python train.py --n_layer=21 --d_model=192 --n_head=6 --n_kv_head=1 --head_dim=32 --d_mlp=768 --vocab_size=4096 --activation="silu" --norm="rmsnorm" --norm_place="pre" --norm_eps=1e-05 --positions="rope" --rope_base=10000.0 --rope_fraction=1.0 --qk_norm=false --attn_scale=0.177 --bias="none" --tie_embeddings=false --parallel_block=false --init="normal" --init_std_qkv=0.032 --init_std_o=0.00494 --init_std_up=0.032 --init_std_down=0.00247 --optimizer="muon_variant" --lr=0.013 --lr_mult_qkv=0.4 --lr_mult_o=1.5 --beta1=0.9 --lr_head=0.00479 --grad_clip=1.0 --warmup_steps=200 --schedule="wsd" --decay_fraction=0.772 --decay_shape="sqrt" --final_lr_fraction=0.1 --batch_tokens=65536 --seq_len=256 --doc_mask=true --train_tokens=434300000 --steps=6627 --dataset="wikipedia_en"
MLP neurons of a small language model. Each row is named by its layer, matrix (down: output weights) and neuron, and shows model dimensions 16-143. Each number is 200 + 30 x the weight over its row's rms, rounded and kept within 0 to 999.
Before each neuron's rows, "fires before" lists the tokens most often just after its 100 highest values on Wikipedia text that the model never trained on.

fires before: "\n", " of"
L7.down285,198,176,240,180,200,137,197,238,192,208,150,207,175,224,183,148,209,209,221,191,192,181,210,204,110,208,234,192,162,175,180,231,181,135,158,233,217,188,206,180,228,251,165,197,248,227,184,266,207,164,202,197,240,163,247,270,166,192,182,211,202,124,153,214,222,220,179,211,191,154,207,211,214,201,188,200,202,222,178,181,203,219,202,199,229,190,224,223,176,160,199,212,201,183,205,238,212,163,219,186,201,210,178,241,200,194,198,215,250,228,219,190,238,182,182,251,266,210,196,211,218,193,199,286,239,239,196,217

fires before: "\n", "===", "-", "=", "=="
L15.down202,198,231,177,167,194,174,236,192,177,149,199,180,224,197,205,211,221,196,168,173,222,212,192,214,181,203,217,182,218,194,206,212,209,206,230,250,231,208,220,190,224,172,196,144,222,221,188,193,202,241,128,143,213,208,218,216,198,225,179,196,139,191,250,183,137,178,199,227,214,190,183,149,276,264,197,196,199,214,201,155,196,174,221,226,232,205,196,220,189,204,264,218,184,122,220,222,177,229,197,182,75,194,188,202,225,222,195,185,214,195,188,250,193,179,174,158,202,63,208,159,190,188,220,221,184,214,229,167

fires before: " |", "eter"
L6.down62,196,247,198,223,178,180,213,192,189,187,237,196,215,159,270,194,212,225,144,227,232,205,178,179,169,229,182,151,141,227,193,235,198,203,212,196,205,175,170,193,196,251,200,208,186,168,114,241,169,198,182,160,199,187,219,214,112,223,216,188,246,190,210,154,162,203,223,221,200,258,173,251,194,144,227,194,191,207,124,200,219,264,227,215,207,165,215,214,188,211,230,286,202,253,245,204,186,154,198,204,198,205,214,240,169,221,172,186,222,200,215,216,215,194,232,200,165,178,226,243,208,185,163,177,207,253,161,207

fires before: " |", "ith", "\n", " kg"
L5.down113,179,172,193,218,170,205,185,194,198,195,234,206,171,173,200,199,187,227,199,202,221,182,229,190,209,186,236,218,189,239,153,196,177,268,202,164,157,163,208,134,250,153,199,234,181,199,144,229,185,206,242,206,265,265,226,181,218,185,160,199,223,203,218,235,188,207,229,182,176,212,152,163,186,171,201,190,207,253,142,180,203,172,146,212,216,248,222,182,125,201,196,178,229,148,215,210,179,206,188,249,165,195,219,235,190,208,235,216,205,187,241,188,242,151,210,200,172,188,257,215,220,215,226,181,201,251,199,147

fires before: "\n", "-", "American", "S"
L6.down354,150,209,171,225,208,240,204,227,176,229,197,271,143,179,198,228,218,172,195,190,244,250,262,182,173,169,242,183,197,207,125,171,240,237,160,127,156,184,205,190,168,223,222,234,199,155,211,176,192,247,179,176,245,192,183,197,204,240,171,181,185,245,171,153,188,200,146,186,227,181,163,222,174,180,191,167,221,191,224,180,193,203,182,232,233,227,178,270,180,235,229,174,218,192,210,178,181,198,187,228,222,224,184,165,168,189,186,177,218,194,205,199,234,137,227,231,230,165,223,237,140,168,185,235,193,225,211,220

fires before: "\n", "ing", "ed", "ry", " of"
L7.down0,191,169,229,167,223,184,187,209,184,171,208,202,150,223,205,181,172,217,254,173,200,189,182,173,247,202,261,189,202,150,242,202,138,207,159,216,185,188,202,165,184,219,203,180,240,258,180,247,175,181,178,197,272,180,268,248,252,215,207,198,200,185,190,183,215,210,215,187,248,247,202,103,210,185,243,234,180,184,162,201,167,197,241,171,254,153,219,221,240,212,204,248,179,197,192,243,224,200,187,221,175,202,157,242,215,167,172,167,210,196,183,185,215,202,210,211,229,201,175,196,215,173,235,204,210,146,167,192

fires before: "\n", "ady"
L13.down316,171,154,204,196,220,226,181,254,189,200,210,212,239,211,202,217,211,179,228,206,168,230,267,204,193,180,191,237,296,208,218,171,205,179,198,220,198,196,194,217,212,220,236,153,245,178,199,180,228,209,213,168,165,170,135,209,195,164,200,197,187,219,222,188,201,199,180,227,182,168,222,222,196,190,182,192,195,227,217,203,176,231,229,205,174,184,197,204,170,206,172,145,187,178,251,204,221,198,232,195,262,222,234,182,184,180,280,247,214,126,176,219,220,197,170,210,175,227,221,221,179,181,283,166,226,163,205,252

fires before: " |", ".", "78", "on", ";", "3"
L6.down196,193,174,204,178,201,227,244,189,231,219,166,156,212,231,234,226,178,203,221,174,148,153,114,192,188,176,212,202,281,240,182,219,218,253,219,241,215,212,184,218,232,219,248,200,150,191,220,231,233,183,229,171,183,229,170,199,238,175,216,209,144,218,205,190,193,254,214,209,131,176,241,181,223,220,228,162,208,218,264,249,230,200,201,167,162,160,171,139,203,171,188,179,216,197,201,233,196,183,223,221,185,200,211,232,203,219,180,179,171,193,173,209,161,198,162,165,203,211,187,217,255,212,243,189,167,180,190,231

fires before: "\n", "-", "F"
L2.down496,246,205,191,152,211,231,206,204,206,196,221,222,193,208,236,143,183,188,213,180,183,249,190,162,223,211,236,228,256,204,259,177,233,200,189,234,241,196,238,217,120,206,206,177,262,185,224,217,215,242,227,170,223,200,195,205,207,182,238,177,167,174,203,228,180,194,192,202,236,218,223,173,199,195,190,173,184,214,242,186,226,201,258,199,266,201,179,206,196,195,113,200,235,212,211,198,229,168,189,192,228,217,224,235,177,249,188,199,199,203,212,194,127,169,226,144,172,225,214,177,151,166,214,225,203,185,245,218

fires before: "\n", "-", " that", " the"
L15.down182,166,170,271,190,171,165,178,217,218,171,189,172,207,174,188,244,233,168,163,194,206,250,150,204,186,179,226,174,229,191,184,205,149,197,165,250,194,180,234,191,204,177,247,215,206,208,240,153,214,243,188,194,219,185,178,215,207,174,201,197,127,162,186,147,152,145,196,184,160,222,217,213,186,206,151,248,204,159,190,207,230,210,212,222,135,151,183,240,222,267,162,209,197,159,262,116,209,217,239,177,180,218,220,163,217,165,163,131,210,224,197,238,172,129,172,200,211,143,166,167,227,196,216,216,221,207,246,181

fires before: "-", "\n"
L6.down345,149,198,169,244,217,213,190,183,214,189,217,223,165,187,182,184,219,211,217,246,261,191,303,230,217,210,192,173,148,218,180,221,165,235,148,166,170,253,186,218,176,192,145,227,205,220,213,152,179,228,184,162,234,184,176,117,157,252,158,161,191,243,170,200,173,189,147,202,186,227,169,208,223,202,168,172,205,193,231,180,185,238,219,217,241,267,191,231,159,188,226,162,220,194,190,176,153,176,165,206,186,217,226,213,153,212,226,194,173,171,187,191,200,199,179,239,208,180,208,206,186,225,133,184,227,212,245,205

fires before: " |", "–0", "\n", " (aged", "–200"
L5.down519,241,172,184,222,215,174,217,151,204,164,204,250,239,233,213,178,198,206,197,138,245,221,184,200,168,201,168,204,230,209,196,198,227,161,175,230,229,176,172,191,183,183,231,178,225,213,229,191,217,202,222,126,215,249,157,261,188,193,186,152,178,164,170,218,150,158,179,157,154,249,182,157,168,209,185,230,178,194,253,171,232,218,153,186,204,222,189,209,159,215,206,233,180,235,237,178,204,234,159,200,212,185,210,164,220,193,211,195,177,178,219,200,218,208,165,156,146,212,266,150,215,224,169,181,202,157,200,260

fires before: "\n", "The", "M", "-", "In", "A"
L6.down432,187,209,210,258,217,125,244,203,224,206,175,223,118,168,190,196,238,138,211,165,223,162,232,176,253,198,186,231,161,199,191,198,208,221,134,172,203,240,214,183,198,154,207,204,192,201,165,201,203,209,189,194,208,217,194,172,194,291,164,201,231,192,191,222,167,178,190,186,191,192,166,209,190,180,223,188,186,150,180,221,208,220,173,139,242,205,235,204,214,174,227,147,185,210,217,209,149,159,189,174,230,216,217,181,145,195,134,125,182,167,230,199,220,171,206,246,169,172,197,194,180,188,173,196,219,251,179,166

fires before: " |", "ith", "\n"
L5.down550,222,197,138,149,207,165,272,198,270,186,165,237,229,187,186,204,196,226,186,179,199,189,220,244,148,186,208,171,213,248,230,169,190,181,179,198,226,215,191,167,237,191,193,203,225,223,197,206,184,216,232,114,189,235,134,161,222,213,190,266,161,210,185,235,186,190,219,203,200,198,199,226,227,211,206,203,186,233,199,169,193,155,174,162,177,179,199,225,191,181,187,189,196,184,191,234,141,227,193,194,205,147,209,223,228,186,207,227,228,170,226,214,191,208,203,166,176,181,194,194,183,198,180,191,193,209,194,240

fires before: " |", "7", "6", "2", "3", "4"
L5.down484,215,198,249,173,190,193,158,192,165,233,214,204,206,170,197,194,227,159,190,233,235,162,228,236,249,160,233,248,188,151,159,198,238,181,146,215,225,194,232,158,207,240,178,206,224,223,237,185,214,206,219,183,150,180,201,258,211,155,213,215,209,188,190,179,208,231,219,208,110,233,192,167,165,191,141,188,163,207,229,262,176,239,229,248,195,232,186,207,147,152,270,170,179,214,159,207,208,202,243,254,166,189,224,216,189,205,198,220,210,169,187,205,163,213,164,206,162,179,203,233,182,221,207,191,190,232,202,168

fires before: " |", "–0", "–200", ".", " team", " t"
L5.down631,242,192,179,210,181,177,205,180,152,167,206,170,231,200,202,218,199,179,170,229,161,274,146,216,198,176,222,170,205,206,175,172,188,242,202,229,145,209,205,211,212,186,194,169,206,161,226,174,205,198,201,247,199,253,259,226,153,189,230,180,235,166,219,171,205,183,188,186,196,220,254,232,240,209,211,208,171,178,169,189,201,219,248,165,183,220,235,215,226,219,173,215,209,174,272,207,230,235,230,171,224,190,212,204,224,191,223,217,207,193,222,210,217,240,194,172,185,202,250,170,158,168,272,236,222,152,147,218

fires before: "\n", " –"
L6.down239,245,231,146,220,206,206,237,183,216,213,204,224,216,215,207,188,178,175,248,178,179,234,158,221,208,197,169,167,212,230,200,231,157,209,188,170,209,167,212,226,188,156,178,193,190,218,161,188,210,233,214,201,153,214,214,183,170,197,263,208,219,189,185,211,193,208,221,233,129,202,207,166,227,201,194,164,176,150,160,235,231,222,173,168,221,212,212,162,180,235,180,191,206,193,269,197,221,194,250,242,189,193,200,194,204,156,177,171,134,211,179,179,236,185,170,241,186,155,225,186,154,230,215,196,161,139,232,251

fires before: "\n", "=", "-", "S", "B"
L6.down269,153,228,168,205,229,221,231,219,165,169,204,265,134,170,218,194,193,141,240,218,248,203,239,178,152,186,204,223,209,201,145,187,222,233,156,154,191,217,204,199,171,183,199,225,222,188,196,218,193,221,177,192,274,206,242,166,212,238,190,228,202,210,192,197,207,162,136,177,219,160,165,225,161,167,192,185,210,213,198,200,186,198,200,233,169,188,206,241,196,235,193,188,182,194,209,187,167,187,183,211,162,204,213,175,144,198,194,155,266,235,197,153,242,128,223,252,234,188,239,208,179,210,204,247,209,252,237,162

fires before: "-", "|", "\n", "ical", "ign", "mier"
L6.down460,168,204,173,254,236,187,226,202,144,234,190,247,154,220,193,118,223,178,180,217,259,209,229,209,237,183,172,186,187,199,242,235,189,257,144,176,176,230,229,181,221,201,159,221,209,200,247,169,240,198,196,208,209,249,163,229,221,224,150,231,168,217,149,182,206,149,214,160,219,243,151,209,201,217,182,175,215,195,256,231,222,239,184,209,245,208,215,216,209,200,200,175,199,221,200,169,205,170,124,212,201,181,241,183,148,212,155,196,151,176,226,191,203,225,185,204,195,171,170,245,181,160,180,148,220,263,218,202

fires before: "\n", " The", "-", " He", ":", " However,"
L13.down680,225,195,182,226,207,223,206,233,191,228,192,173,212,185,186,242,270,199,223,234,185,164,150,216,202,248,213,161,152,226,184,205,204,163,157,212,247,242,198,210,162,242,161,201,187,147,163,141,213,223,217,169,186,236,187,171,251,230,204,211,144,192,208,178,164,238,191,214,206,182,202,183,215,198,194,186,239,194,159,148,185,256,235,233,210,166,182,228,159,223,177,147,217,221,218,195,208,218,150,215,168,218,224,192,219,224,171,156,160,204,189,189,197,136,160,191,226,123,197,192,235,180,116,216,207,211,214,159

fires before: "\n", " of"
L7.down524,191,207,257,170,213,200,189,151,161,196,154,147,172,158,223,161,159,213,204,237,240,178,212,206,205,208,246,242,168,177,226,221,149,190,163,168,185,203,180,200,187,254,178,174,224,206,170,205,217,215,229,218,199,165,236,199,188,213,196,230,185,204,184,184,232,200,226,173,243,141,180,197,175,183,155,236,157,209,140,172,131,178,175,121,226,185,232,204,179,237,192,241,209,265,211,224,242,216,171,164,217,205,186,264,212,192,142,144,199,222,190,162,176,199,198,163,182,205,215,158,230,161,224,211,228,197,210,180

fires before: "\n", " |", " and", " was", " in", " is"
L5.down480,169,171,140,199,234,145,233,219,258,169,203,226,237,178,231,168,207,266,224,185,204,213,271,193,165,197,190,208,194,225,222,155,166,156,155,168,216,198,197,175,202,206,207,198,183,201,237,153,204,229,176,193,256,203,115,161,172,212,227,253,140,237,175,227,170,189,220,212,197,240,186,184,228,216,199,166,180,250,183,147,194,167,142,198,196,211,208,276,210,190,181,179,196,187,189,201,156,183,171,195,180,209,183,206,189,239,203,177,136,210,179,197,209,167,196,165,194,236,131,177,234,215,183,210,200,206,178,224

fires before: "\n", "on", "er", "==", "ing"
L7.down594,203,183,197,173,202,217,200,171,186,190,140,206,180,184,197,178,227,213,222,198,206,234,182,216,200,240,237,211,191,221,199,226,121,219,152,144,175,218,201,186,175,194,225,189,267,190,175,233,180,215,225,239,214,154,237,205,204,228,222,199,201,189,172,191,169,222,162,128,202,194,233,154,170,182,204,195,146,152,170,157,168,206,236,177,208,211,203,216,131,198,172,221,198,260,216,228,159,181,210,207,267,127,170,278,200,198,182,211,188,219,177,204,218,247,235,232,234,186,206,197,189,165,215,185,229,199,89,236

fires before: "-", "\n"
L9.down128,208,203,211,173,190,244,161,185,182,191,240,227,231,152,161,217,251,201,193,179,194,243,184,218,195,210,219,218,217,156,189,234,182,243,187,177,232,246,169,223,186,179,205,205,133,202,238,186,175,166,253,162,197,233,168,139,162,194,194,178,191,178,197,181,169,159,166,219,220,194,215,230,172,244,238,213,210,166,192,187,220,177,172,191,210,219,193,179,235,223,204,266,154,175,179,187,189,189,151,216,162,175,168,209,197,194,174,184,168,165,211,190,180,140,176,160,139,51,176,203,166,210,138,201,234,204,188,193

fires before: "-", "\n", "|"
L6.down436,186,211,216,228,223,142,187,228,141,173,206,238,158,175,170,188,215,238,225,203,200,188,233,221,257,197,201,216,211,186,244,175,231,182,178,164,149,198,166,191,193,161,169,266,155,190,223,188,210,155,212,155,207,195,162,182,231,174,170,199,216,211,213,216,231,208,202,198,219,279,201,183,216,161,190,207,226,230,189,235,195,187,144,233,215,191,230,227,171,236,163,208,237,204,234,213,242,169,160,177,275,245,220,189,179,166,209,195,156,203,189,178,226,184,222,160,163,193,186,229,156,179,226,195,149,236,198,217

fires before: "\n", " the", " |"
L13.down122,232,187,240,237,232,197,206,196,171,201,239,176,234,164,155,190,222,232,227,216,179,147,197,204,243,250,153,244,226,185,203,228,256,157,204,247,214,209,216,186,232,203,167,201,211,195,212,169,214,209,202,198,218,226,203,214,193,195,209,164,221,149,211,173,174,182,216,235,170,220,229,204,204,197,221,163,210,188,249,184,215,190,175,142,200,203,223,258,165,170,209,234,143,261,169,186,219,212,248,188,183,151,226,218,161,192,159,222,226,205,183,241,230,226,165,165,149,279,209,237,181,233,197,238,118,206,265,214

fires before: "\n", "ed", "y", " and"
L10.down69,165,196,211,124,192,191,201,203,135,194,211,178,211,179,173,233,187,233,230,127,189,226,193,167,220,220,216,239,218,270,209,221,213,211,200,173,198,185,183,155,204,243,212,203,194,214,211,169,182,190,163,213,207,258,238,215,236,207,179,205,164,206,217,188,244,227,206,216,213,201,152,182,226,250,204,242,240,206,215,214,164,241,206,253,279,220,273,228,217,162,184,183,200,180,203,239,182,225,191,185,245,163,205,166,208,156,222,125,208,165,166,249,187,214,166,221,175,167,146,201,212,226,197,194,168,178,203,170

fires before: "===", "=", "==", "|"
L12.down398,207,228,214,160,235,222,179,171,184,206,149,194,235,180,225,259,193,229,202,172,208,225,119,222,220,164,186,197,204,228,195,241,189,195,203,217,215,225,161,235,243,145,233,219,252,200,208,140,234,165,209,202,170,172,152,200,259,167,209,229,179,195,143,182,205,229,187,205,194,158,170,251,235,228,235,229,179,220,206,205,223,152,222,183,192,191,190,203,233,159,211,210,192,176,197,203,189,244,228,207,151,189,220,207,194,288,191,170,181,169,227,246,221,236,178,151,200,132,235,182,172,174,213,233,193,200,160,174

fires before: " |", ".", "iness"
L6.down524,213,180,162,196,216,171,218,207,200,184,217,154,203,160,202,158,147,175,180,167,148,152,180,211,176,164,203,163,194,183,229,181,199,214,129,208,190,195,191,232,205,208,189,211,210,196,190,215,189,192,206,162,206,150,113,243,224,169,197,219,176,181,203,188,219,177,165,195,177,211,209,175,204,198,152,202,173,227,223,239,205,232,192,244,190,235,214,154,198,197,211,211,175,160,232,186,153,165,238,188,230,235,188,242,143,211,145,240,181,201,180,198,255,224,151,187,193,273,170,185,207,165,182,208,152,191,214,202

fires before: "\n", "ience", "iment", "i"
L5.down454,239,202,183,220,240,217,212,223,181,195,210,222,145,248,212,227,224,181,234,211,154,183,174,179,184,219,227,230,218,200,183,228,159,264,214,237,197,129,202,192,205,150,196,200,182,215,135,248,184,217,215,175,181,197,205,142,196,236,209,190,238,214,217,234,188,201,166,190,244,165,221,221,177,205,226,184,212,183,175,237,205,138,214,161,202,195,225,188,192,227,174,173,239,158,277,226,210,270,222,191,195,182,192,214,164,196,259,170,231,210,160,210,247,211,250,180,191,197,236,204,233,175,217,190,174,195,242,169

fires before: "\n", "-", "===", "=="
L15.down106,213,180,205,187,188,223,219,195,208,252,187,169,220,231,186,243,218,213,207,202,220,171,152,233,210,223,167,209,203,199,214,198,180,170,201,195,225,176,182,185,211,206,216,258,184,221,217,163,214,203,183,209,164,222,169,203,226,198,181,176,144,225,226,145,214,205,193,181,216,198,219,203,206,255,203,228,228,176,241,235,235,197,208,217,179,196,180,188,195,185,196,225,189,207,208,197,182,166,206,214,95,217,244,183,208,221,201,179,186,173,241,182,162,210,215,197,198,0,252,193,205,201,192,193,173,196,154,231

fires before: "-", "|", "\n", " |"
L9.down455,157,205,230,186,135,209,237,204,182,185,190,189,259,185,182,240,265,206,216,178,172,210,157,242,205,170,189,185,195,238,180,244,194,254,196,200,183,178,203,226,218,174,144,207,190,245,146,226,253,183,228,135,220,166,162,161,164,190,251,205,165,175,129,184,173,214,168,218,178,197,213,208,199,217,215,232,233,175,207,169,192,220,148,223,162,225,206,170,224,193,138,226,150,169,186,207,192,128,222,184,196,201,206,182,153,220,189,182,147,213,247,179,183,172,205,200,178,124,210,163,192,169,149,177,189,182,189,222

fires before: "-", " is", " was", " born", " has", "\n"
L15.down223,181,166,172,210,212,145,171,186,179,206,212,209,172,209,206,194,236,191,200,181,249,226,187,234,228,243,229,210,214,221,192,174,217,211,234,231,230,135,206,229,180,235,224,264,174,216,208,215,233,199,148,226,187,245,194,244,206,195,172,169,179,251,142,219,214,222,208,154,241,207,123,190,160,205,264,239,220,218,176,164,205,171,137,219,171,205,216,207,211,215,160,190,248,215,173,252,194,199,268,216,253,244,194,208,200,196,256,210,176,199,204,202,193,193,224,217,195,257,194,193,274,248,195,233,165,246,156,224

fires before: " in", " as", " by", " on", " to", " with"
L17.down611,235,181,216,200,230,214,163,189,217,176,177,180,220,204,188,181,254,145,176,227,130,233,247,189,172,213,209,177,188,177,187,239,191,206,241,142,191,208,223,196,211,222,208,211,185,172,209,186,176,219,205,212,166,213,182,209,206,197,208,224,180,230,206,241,209,195,211,174,228,237,142,175,164,265,233,188,283,188,136,219,188,189,178,156,188,185,164,182,196,169,204,226,198,239,195,244,213,216,225,258,284,235,216,149,232,190,200,199,213,200,203,190,220,211,219,200,247,131,177,181,144,215,237,171,208,168,168,232

fires before: "The", "==", "===", "F", "In", "==C"
L7.down281,189,214,226,213,215,210,229,245,192,223,214,212,218,240,216,213,227,165,217,224,244,198,173,204,189,214,246,188,152,238,174,241,170,234,142,194,221,163,199,177,200,207,238,181,266,179,197,161,222,169,188,210,149,197,200,209,198,199,192,222,175,235,200,162,179,229,186,211,167,257,222,173,195,204,216,165,215,166,215,262,211,168,211,283,183,164,225,258,220,193,192,227,206,179,200,212,221,246,240,246,235,198,191,171,161,162,259,204,204,163,222,164,250,182,211,228,239,199,215,219,187,209,223,157,205,246,153,181

fires before: " |"
L17.down268,212,203,189,178,190,182,232,220,136,230,149,178,163,179,176,204,160,179,197,206,187,284,182,179,223,241,254,217,225,196,209,148,238,207,241,242,201,209,224,226,249,170,209,182,142,168,210,184,157,230,204,128,196,222,254,256,171,195,256,173,194,217,240,190,205,197,225,158,187,219,197,227,205,185,198,219,162,168,188,137,209,227,184,225,172,179,258,139,196,165,191,196,231,220,213,226,192,179,208,165,139,242,162,162,206,176,211,217,209,198,204,110,200,165,160,190,246,217,242,202,214,209,191,213,210,220,175,215

fires before: " |", "\n", "-"
L5.down692,176,145,229,216,195,208,211,181,202,214,170,224,206,198,205,236,180,211,208,228,224,226,253,184,254,220,192,198,220,200,178,195,203,209,185,133,225,222,242,166,250,183,181,237,207,189,168,188,211,209,259,170,178,219,223,264,221,187,221,200,226,199,212,218,202,183,187,203,132,208,191,144,205,200,159,163,207,185,225,255,203,240,113,242,196,224,171,177,208,175,211,210,224,211,216,234,211,208,223,265,239,190,195,227,209,231,169,201,236,170,276,201,150,201,196,204,164,166,277,243,217,202,220,163,217,221,217,180

fires before: "\n", " |"
L9.down153,201,220,187,169,244,210,195,229,141,167,195,221,226,199,220,208,192,164,250,189,212,199,179,164,189,206,249,187,235,289,266,252,161,222,220,220,224,220,186,211,198,146,206,193,222,206,175,202,233,204,188,174,231,121,213,150,178,176,213,180,193,190,251,179,200,219,197,142,210,183,233,174,201,143,178,174,209,175,205,185,127,137,179,185,205,216,214,197,240,191,206,168,251,185,241,202,211,256,205,196,187,197,218,216,175,208,213,236,182,176,266,218,204,175,163,159,208,198,179,219,169,158,191,253,267,193,169,245

fires before: "\n", "ality", "est", "ant"
L10.down282,201,240,233,172,157,202,175,238,211,204,183,189,247,179,201,160,241,171,236,234,265,201,229,209,268,223,214,304,234,191,235,152,185,183,247,187,195,236,192,186,204,192,221,215,204,218,206,194,224,217,155,150,212,219,217,224,181,200,196,217,178,184,172,205,226,206,188,179,212,207,232,202,202,209,226,236,205,259,142,196,188,176,205,261,147,205,147,242,146,239,196,270,140,243,230,204,198,169,230,270,171,172,228,177,230,182,206,209,168,189,190,203,217,221,204,189,189,276,194,170,218,219,153,179,226,176,165,229

fires before: " |", "26", "ation", "\n", " of"
L6.down364,231,180,255,192,196,251,225,175,246,208,198,266,247,154,229,176,260,194,163,208,209,187,221,224,186,244,224,172,209,188,160,157,172,220,186,172,193,215,156,180,171,230,195,179,269,153,203,229,174,212,211,241,243,185,237,197,177,228,184,217,234,205,170,192,211,194,211,213,246,215,205,221,202,215,153,192,195,199,149,110,216,214,277,213,194,186,201,282,172,158,203,245,147,208,199,184,163,173,200,203,180,202,220,141,225,172,140,176,250,229,235,228,183,200,176,205,198,129,278,173,202,176,252,237,216,225,222,239

fires before: " |", "\n", " ===", " is"
L6.down114,186,156,224,153,193,220,180,247,201,172,223,192,226,185,201,230,221,214,147,219,190,189,228,156,173,243,196,241,211,184,183,199,243,214,199,173,150,220,129,183,219,220,241,205,229,169,188,210,125,224,206,179,233,160,210,157,143,190,225,188,208,207,182,169,224,206,175,204,218,203,203,226,221,167,163,169,173,185,152,122,167,198,273,183,218,194,164,283,190,184,184,244,155,189,211,181,198,184,182,268,159,218,191,200,192,179,228,219,225,221,217,216,180,202,188,220,247,198,196,196,169,128,139,213,230,186,264,238

fires before: "-", "|", "\n", "p"
L2.down210,163,198,226,164,191,244,184,149,231,182,286,211,165,185,217,205,200,233,241,233,203,213,203,147,297,265,171,191,238,204,241,148,177,209,199,207,211,152,156,247,225,239,197,233,199,168,203,184,184,169,193,201,195,164,173,208,191,221,194,209,211,199,240,177,222,159,200,180,184,199,190,199,272,173,228,211,164,136,219,199,200,220,179,200,192,184,168,197,211,194,222,232,158,255,242,201,228,248,189,215,231,193,178,175,185,227,188,266,211,203,271,187,143,226,218,164,220,168,221,206,211,158,245,220,215,191,246,193

fires before: "==", "The", "In", "He", "H", "F"
L7.down686,237,225,196,215,227,214,180,203,183,166,177,210,231,217,248,212,195,154,245,202,155,176,177,188,177,204,204,210,130,216,176,214,176,206,244,205,246,189,239,169,199,218,202,199,216,157,222,200,193,167,191,189,172,199,215,222,188,195,162,194,197,186,201,180,189,209,224,183,166,132,227,150,215,202,217,116,189,135,252,231,250,211,229,209,232,129,178,230,234,208,214,148,259,190,146,222,187,236,194,205,255,200,172,172,211,161,221,157,216,187,215,195,211,164,223,245,236,149,239,179,112,217,225,210,212,191,164,233

fires before: " |", "ound"
L8.down373,194,222,190,147,231,233,190,215,80,171,208,218,194,172,185,193,227,202,173,233,174,190,143,200,235,224,238,219,216,172,222,171,181,154,188,185,181,190,239,189,219,227,227,191,163,160,230,195,193,208,227,180,191,147,220,228,212,185,191,148,136,193,241,193,190,210,193,205,207,190,221,196,215,201,169,222,205,203,168,226,125,186,188,179,173,174,206,189,227,228,146,166,184,233,232,272,216,226,177,154,234,165,211,251,225,242,252,178,158,180,247,195,215,173,190,269,187,167,262,171,240,225,221,210,196,199,261,158

fires before: " |", "eter"
L6.down107,126,236,184,222,166,227,236,161,197,201,206,199,191,157,254,139,198,244,208,212,184,157,191,197,222,199,193,179,227,225,207,225,198,199,214,99,214,255,167,161,173,202,183,177,195,212,208,188,142,205,219,183,193,224,191,179,162,208,227,231,230,171,220,195,179,217,184,161,224,231,178,218,157,148,213,201,227,236,166,161,225,209,230,190,231,196,202,189,166,181,232,247,168,202,181,203,170,202,203,172,176,197,201,222,196,233,204,167,226,147,224,209,183,154,235,127,157,152,253,229,180,177,238,171,213,259,223,197

fires before: "\n", "===", "==", "-"
L15.down618,215,221,215,213,179,191,157,201,150,187,241,208,265,218,175,248,249,204,174,163,193,223,183,217,183,194,204,226,210,245,270,217,208,175,201,167,192,225,189,203,188,148,168,213,228,175,248,174,186,172,162,195,187,207,186,201,186,205,164,186,163,223,201,171,189,166,205,161,150,230,195,208,207,249,222,174,232,186,197,191,153,156,204,236,223,201,162,212,204,264,195,213,217,158,227,194,163,237,170,190,176,194,184,171,180,175,209,196,233,188,256,205,229,213,180,203,233,0,210,190,194,190,216,202,201,202,203,213

fires before: "\n", "-", "S", "In", "=", "The"
L6.down553,179,245,197,230,211,239,193,176,202,222,167,272,233,185,253,157,202,232,144,220,280,244,231,179,182,245,203,184,174,212,176,175,215,180,205,193,188,245,195,158,165,242,190,264,254,155,171,191,170,244,187,206,247,172,195,198,210,237,160,170,167,215,151,156,185,153,183,179,251,215,170,224,187,214,213,186,214,232,192,182,224,187,213,210,255,246,165,253,175,212,190,233,222,177,233,175,152,203,140,231,189,217,246,182,187,188,188,215,174,205,225,219,198,200,218,190,155,188,259,249,166,193,177,224,212,213,214,183